config = dict(
    n_layer=13,
    d_model=160,
    n_head=2,
    n_kv_head=2,
    head_dim=64,
    d_mlp=640,
    vocab_size=2048,
    activation='squared_relu',
    norm='rmsnorm',
    norm_place='pre',
    norm_eps=1e-05,
    positions='rope',
    rope_base=3460.0,
    rope_fraction=1.0,
    qk_norm=True,
    attn_scale=0.154,
    bias='none',
    tie_embeddings=False,
    parallel_block=False,
    extras=['capped logits'],
    init='uniform',
    init_std_qkv=0.0431,
    init_std_o=0.0431,
    init_std_up=0.0431,
    init_std_down=0.0,
    optimizer='cautious_adamw',
    lr=0.00235,
    beta1=0.9,
    beta2=0.98,
    weight_decay=0.17,
    lr_head=0.00621,
    warmup_steps=217,
    schedule='cos',
    final_lr_fraction=0.1,
    batch_tokens=[32768, 65536, 131072],
    seq_len=128,
    doc_mask=True,
    train_tokens=305500000,
    steps=3991,
    dataset='wikipedia_en',
)
MLP neurons of a small language model. Each row is named by its layer, matrix (up: input weights; down: output weights) and neuron, and shows model dimensions 0-159. Each number is 128 + 32 x the weight over its row's rms, rounded and kept within 0 to 255. Numbers have three digits each.
A block is one neuron, or neurons of one layer that tend to fire together. After each block is what it responds to, as a language model described it from the Wikipedia text at the highest values.

L9.up310:114110111183105153166192109114146110066081157149067130105132155129148118151140152229109174070107102131059082171151123109084121106174171153126157151122158135112096082027084141139110113102137192162136161141168139172145085108147113085094085110136079131078119152088160120098138120109090083165189166120116115142150190126116143163151094197106159088099092127153115129109112088174149118140113117151147108148136103113163187107088143128195135138169100128127120116102145158145168150121134094
L9.down310:181171108121117144151141111165159097114121101111115097064073154126128133135170144120097191128098191100098107097087173104160161117127201125086116108168129074123192125178150107088119099161161119167139127130123145166088118167108169160149108142123115182119177105140143130147164146066138129138127089089103115102055185132106081063098081093157058095091138127143150068085113174109119064142116138036119121098135086132118066166150105154139121129121147144139095171153094119133122138131066146
Description: Start of place names

L2.up387:168109069178110162100122141129162170067115155113125088112136181149134138146118140120072131135105136109092130153068133098150147134154153100100176144182204124098166171119072102125138120105124157141131087086091128119221133098084142130195062138185103099131078073169125160130163146108126112068124158107101113111113148114167118094136088133185169116092040168092117160190099144166091154115100137111166101160157094148140158123118149129132098132113156189146126163205167125107130116109156103
L2.down387:090132182118143102151138091135123160087191068182190133101143130135153124098147097178084038127046102189086125073159073126118103170140138119099126169062172111091134083109092158121113145103167145133106116161134134154131156175109113076140090131175081098127152156116106133135102109119125106143160076165134137078143126151127149094156117091113135156100126142160153100187087120151058142089115117098139171148126139128130148156163132150161116034111118077149116188165123105124093133051111116
L2.up402:152065089138095037117124086136147188108169127103124103119066113103136143108130129129121136102126095169127090149125157105071157070186154116140102144218128129121102098153075164086228115111091119171131137071134063149172113077178091122148127111105113135099104104061150140135177131121145070131130124136136161167138160131158106153138117141073159108133072059138119140169179084144099121101083087135118118086093104171111134164135114115149131075129086124172128154108146158107110086105135169
L2.down402:108136139132079160124108143148115104145190124070138074117127125135135143192080161159124129100139103091087150150146110086223175102182102137139141163122128140128078141133126160106140098081106094194105147085158153139125125108092170144090111152110130075119126149165174077190179093131115084097136175118139123168151124177145062111147129123097204109097078110118140106149107171085193116111169118084154109178111124114164111187128081152170070095153075153135127074117176130122146148127083166
L2.up505:151118076169059121116132112114152161082154187127105115117118139090095141106127172115114122114134120126110161110154166097158130071154171129107152133172169135133155171145079104092121105127126178178152100100119102148154127119140152176225105183179104095103073099148152119176180169114118179068207155114137100122102129123150128133149067161136175129128096161166132164176177081221120134141124057105148088136111119152126145125178094117110112101089133197099140102138146170148148087106126083
L2.down505:090166139101133101140109079143134160075154093085072104080156153129151097111111087141154092159072048120132126084178187088106134114139187116131123110081121176117129084108101116068095087148174098107057151106128124165110124179095142120165143148119104135144158150142108159137093100126077074126134117097110123188136161089142174096180143144123157131072170102160101106156159122104157104099144128086177106126125171145119079116102068165128134105116123044148075208128129173172134109101167130
L2.up560:160038118111099137116168173113141165128128135115106078178099142137073162130133160135120141116144132116081107117123149052084123065162146132098136118144159164103148171179099115182131130134145166134115148124134118149149153114153134146136107142120110070187048084110106166168119158129142043133128142150126115137179183098177076081100169172110163139149084142136085138174181178177177091115115072094129129120128102126109209171128139110172098120106053126126144127109104178098176119145136082
L2.down560:128172093141095141133099146137134135104136107187091124124198127135147127096137128119203125127089041140118153100122205125087132109139066120126111097062143125143131108073106182116102171085097076131135128091166142052135136148117104130153118104138099139065136111125120103123108118218177103088115145115102081098204130148157138129091145156155088140151064118092178119121117098118178145133042097077062160096131118099143126149131055112106089169120076113115146121081125112141158154115127117
Description: Word continuations and compass words

L10.up192:111163144112110136191157146125174154127201105108170170147075099158124105150111154165104167094146117074105094109134107072171079095169136125142092119153108126134118122123144179144170133119166117123131133113142096164115194151120179166155086140108082059127066109092189141120110137089101077173115140082132153184089165174130153087162084131153134122155130135122057160143135091125079133113077100124075086084141141193159138149112138086146128104132080069073147144065117184170131147083116137
L10.down192:163096106127088138116121120160165139107096159114065057125122149092054132113193096165146152134086124093101131110121112164190182072177105138086136170087160163132140108135106075104081078078156157177081101112123173152113128177144121074134184095092097188129173122103095135157093149094154141106153085177133163103156117058156134125141100178093100148138137103153182138132173162175091153133128154134172104139119111122086162125132162124087148146119143164104154062187095160148110141155084123
L10.up245:157164086112094125207136151118160188147054115152094137111086200151135150127143144163148167140151105110080075100119121145113145128084101159127162123165142165170074123155123123147139159076197131106170178091100109128172134145113114141141150082153110111152090107079154136121182089090159087138150083127204131195062133150091143123168081172119135100122140096177144099124097139117167110139176108195102154141121156163135132159162189116181158124137082101158125183128153183137133084129168128
L10.down245:122172151102147127110153131112148123169140146120076091128148131148142131163102055103092129176118134149110134155064066101151130114133110114132160146135110155167146144086142149132173171156100107100107100059116135133134148076150144145121189103080135150135101164214159152148107112104104180080176072163132105143204101148136169139123139178140140099120159104155120083125151163189090119119096112078148097136112142007116152119109059194133122162127124081171135091106134092089075081132129173
L10.up413:132106162079132093123166146153102190136210091136117158134101129153136147128127154124099166096119155101149102122122133084209136125151138078151135079111108064121134101103085082166166114105087164137137138135108099068135141142114171134196119149198109069133120138130136153133111098115096161151107100126110152142104166186098129146111161124181137111139154072184114145052143097089082138148152137120126089187159158105153135167128103060114177163217104156080195154155107157138114198117137120
L10.down413:137124100156168108156044095105199113105159125111091127114136090111133148125129160075066144082105120131137186090194131117137113153122108112140124149150151096096175161110112124092094058141149127130169083158181097135130170125194147129137203133142135069166142148149098166150164132159098165061109101130134101080079091079163090115156096137114190094142138127128151149163119136129085115164112143127140084162142146166161159191120164054127095168167080110138151165107056189110144147129144122
L10.up539:115110121129089086165139166162128117137146184108126109086108133144133200163108139154116184178099142070102136135112121155113111147119106072164130125178143095157120124082154136167180110143235160127150164129114123142129162119136209145132116125111120082143128118036115137116116120091119163128126120141096097155066200147138158165114127153128075151044159176118080126100141152143147136099093139193173096090168089136158160166125138128105175109171152148079147144195168199144106136140145094
L10.down539:119114117115082162172129169054124122128158120052105136096158181100112099102150126124152142135131091119155126114171141137118122106105167089127107148154166139124114183145116155075094110115156099057178094155113098065068085149113154135163145131057105115152108131174122171161093145109134122092174148131151103101097090117172120157144101186138140134165208123121165107046113130115177093137098092072114076158071146111078134161111114115143126172096084105168146113141153165137173132161040172
Description: Mid-word fragments

L2.up266:128147120100118181136136167142130119125081161066125161139113112145096145046125122147160168139123139112104174153116105160130153078125160088136076103155148123137165155121143120128136119131107131138164140123069056088146139123144170186115137159095093143140122054145153107144255172108124143077123092148078121229074142103114115120077145148119135141157099143102122148144093111118143066122135127162142128124152127127144109105129069036086132103136118070091140142143091179086139113172063079
L2.down266:119147174173080146141164092124123106149111130192141085153164133166094110114115098130133147138093135116082176139127134133109222133168120169088167128076067100114158120125148129100187131150108143163080159108138167167064120146143116180150100085093151152097159107160122097110104096189077169084141172129179118130137155116092123188173164143122119156093133171102154147070171102132119080128166197147101150126109071094108154167126164159153159082128097127081123156115150097096056086094078113
L2.up316:132183130091125165133148119083165127144061181121081131158071115139094155079141094108129197151123171142089188141100157116189213133096115114143136152111153109105195161125212203128136108142127112119128114134115085136123140130143178132152149143040129103134122078085145173091178187129121123091147190132112129144151147162052121140136136119127085145123139138128144123163093098133110107107136113106145101144158101120113138140180133037143137159126097168068136136133131096074133066128069148
L2.down316:143090112062137151112143125097166128152125104113135141087167057170134101180163154108136124105020143127058196134127148074125124143172113141125143114118102131137108120096082090136166144099102142131066099129128144084129110157104043214098148172118139182164198115139149117102185113139119175102129059137135123180101098110062173115096152097134111123106095156164098112199124126104115093138114144146100143113165125166104174075122175141114097129161111103108111154111130102172102104157107157
L2.up506:122162134113130131156107138075168135105106152105068164166118141157125160065102136097134222130161085115097169179158118154143219165089143060090133158126109140090139151112190103111171189104128127129122133088113139116118162119167172182149198151088176153154130074105104144120114108132163148146151158102106132143116142097199118115112170120119112178154141164095089116138129084096189090109113117121164149119132169162166151136092107021119194116107118116108155156137135135123149080175111147
L2.down506:160143100155132152104158091163154128151129116092107131122128113202129095162202117106140124134121149108095137170095165100095092175062109109068174131102122124095129091088141141151162185139177160140043110161116134081120104143084135120136195115074146125154147099077097100100125074194152074139130148149116127119135155177159081120162130123153087146105173151176096160056134154126179134150080172139130185174168095119124190134116178147134123072173139118157162100104139178097107161096105114
L2.up548:140159093128101155148156129104125106135091164182071111127130170126105116079105173135114181153082147136096123097157160108135177132131172098134117163154182117120149143111147167150177136090152189161200124122105125148189150138171147185115111170122114125101131105104144150209179112098101149103124120134179151131166173119123115159075157108128177110170144081169124168156082120168159077119146136099189099080158124169174118104053078040103131133124139153122139142196166146117140078130064142
L2.down548:121117084118142172142106141110121193146116103155078120139143141103127139140103104113125160134161152133092086136101059145095145141138097130115130133060143162121177157125195137129137136150133150169128186119170140133168074140121148142102102072112174072080151109135144123085147122127145109083158110090144131124103150163185116147210120116083101160138146132176167184165105110108142202114159170122107132113179170119203111113175123114155138074064116098133205174091109121170245135120138138
Description: Mid-word subword fragments